MLP neurons of a small language model. Each row is named by its layer, matrix (up: input weights) and neuron, and shows model dimensions 0-191. Each number is 500 + 40 x the weight over its row's rms, rounded and kept within 0 to 999. Numbers have three digits each.
After each neuron's rows, "fires in" lists the words (lower case) most often at its 100 highest values on Wikipedia text that the model never trained on.

L12.up526:498436496434471517562522529535517529575486520472524548563479510515473539482515525511417533477513488510478468533575472501484484510532444477487584501486569498491450487437587502520504536551591523515482450474528421464568449488472472519502512561424512554443505529559481588458485484451503529546485502457509475496503426484426451498492484535480481468459512491495481495415491575493521513507548503436475517512530477496499501461526544435503456419471506454476526537608446612463469437524501495459499558503469450496539469536469519604515456509557525462503511501412491462532536505423505524477
fires in: "after", "to", "before", "took", "being"

L12.up302:541461501531502500471526502552535530508479496545528433474539532466556484474573526521491518453511517557519489554494560524477466447523550476515473520488461500525476556454523563458499475561454466561436433469463423499480529550496474466468496456461445532524524540491491495481534449566585474516547516518442534427560522535506510564541527503517483508386547515456511481499481486537545468519622490510475483473497459455445444439488462453464492433453490490433567512482488495439518563474515521507529380524496472551485468470442501484506485574531522465516476439413523518481531483566587452454
fires in: "his", "her", "its"

L4.up323:420502521523506523554517483493524494484481496486505522490590527390510488549477490473449498551558495513503431504548500489555511564516458532528450478512492442498516538473491466430512514439555522525544538506499479519565449389545487469487498570497445511548556500519524550518526526504551439450504428480459526529512575547493532458485477445516505506412489427443487481437484414488525501465499510463517579405529496512484423466509512569519466519543598492441523492529525488460473503535500510517515436585517525509533475578457554526432569496483496443469508527488494589520516484468529570517
fires in: "him", "mother", "himself", "first", "father", "red"

L16.up200:536444548463591524508480474462477516477495439437463478488544437529458495495481567547519538455484505577507469519506519565504435465597477532519540477541425555511495511457530462428542458516497517511520491493459518533489545569486522475492469450533530459498492451648519501491433489483533513550529493514577496561540559528520469549497530429562553553485559529532503480502480522530436498494536578540404487470511527565477506444550491573478492483490440478481488493572496529480462423550495560507497484476529483470502528501499460499491500498515495559507479447433482479500541495492573595420
fires in: "new", "railway", "railroad", "road", "rail"

L4.up366:431549446539513524450533504504465536563566495463485532475481529520471454485536548532496494482582539454500511564523588501448494505541544473488495516444471537569479514495515532452476505522482549456501481483473523500490553505460483478438531484470516543501406517524472533511504537618465512525581505421484501505509475494491457454558571447405476510525455479603434432506434392500544473500494474442482433491496446439433490461551508475495446482509478535466561514535518513487516543490437474555496497545446498459475484528527493571486495551537507496514485542418429433538542542490443480479
fires in: "career", "played", "football", "political", "women", "candidate"

L12.up566:539468526521534511491475452434504509510494486473502518470495506451506486560569575531526507481539470495470501459555437516480402563533536457542495456484500555464501505484541457454500489445524569530575524503474492510499438471534514493540497490524501402531526479469502561423510446505553461541496505525494438468504525483578580543428438527521463485557534469469518566495510484568473462501444541470442471534551433511485534487467453510468528456446510541504471517479518546526437513572597443492473520435466424480476481569444508566510493491494496590446435577520498509485487454432464579533
fires in: "germany", "states", "russian", "california", "tennessee", "scene"

L7.up398:435496433522468511507485477538459520504536539500551541472591549428506514521499476515539559469497571460453525445537471474534512502557444384472502488490462540439454451495527511494531552523522505519424451541533493485564462492489447495507493554488509503552500525530445542513545495484466438486470450506512509535483540594514446470484506413435443451421460539490516472502499478515503477459532506520550528462502536553459494504577491428461500437441594418541530493460511537522493520472401493452487468504536512503481441506473499599487575518494516502522474576506549465483545531528586473454
fires in: "after", "up", "but", "what", "aftershock", "joined"

L8.up53:533553477478437575377530469512558518511514485507533539515552544486501481495519487481522556438471483491477499484522470498516499526580539479509459499510550464475493449520489482425557488506552488433427449535412471463522460506523474523527467501419486539506507475507506498456523463562556468494512510467497512557528487511459481504543442608467479574561459560473495461501412514498485486481515485439494529522511494580494528440490441421420544467474520500400521488522414528541546510439526543569514525504500527538483520434515445631471507503509579544539546520470495470507513548515472527498
fires in: "of", "santa", "district", "latin"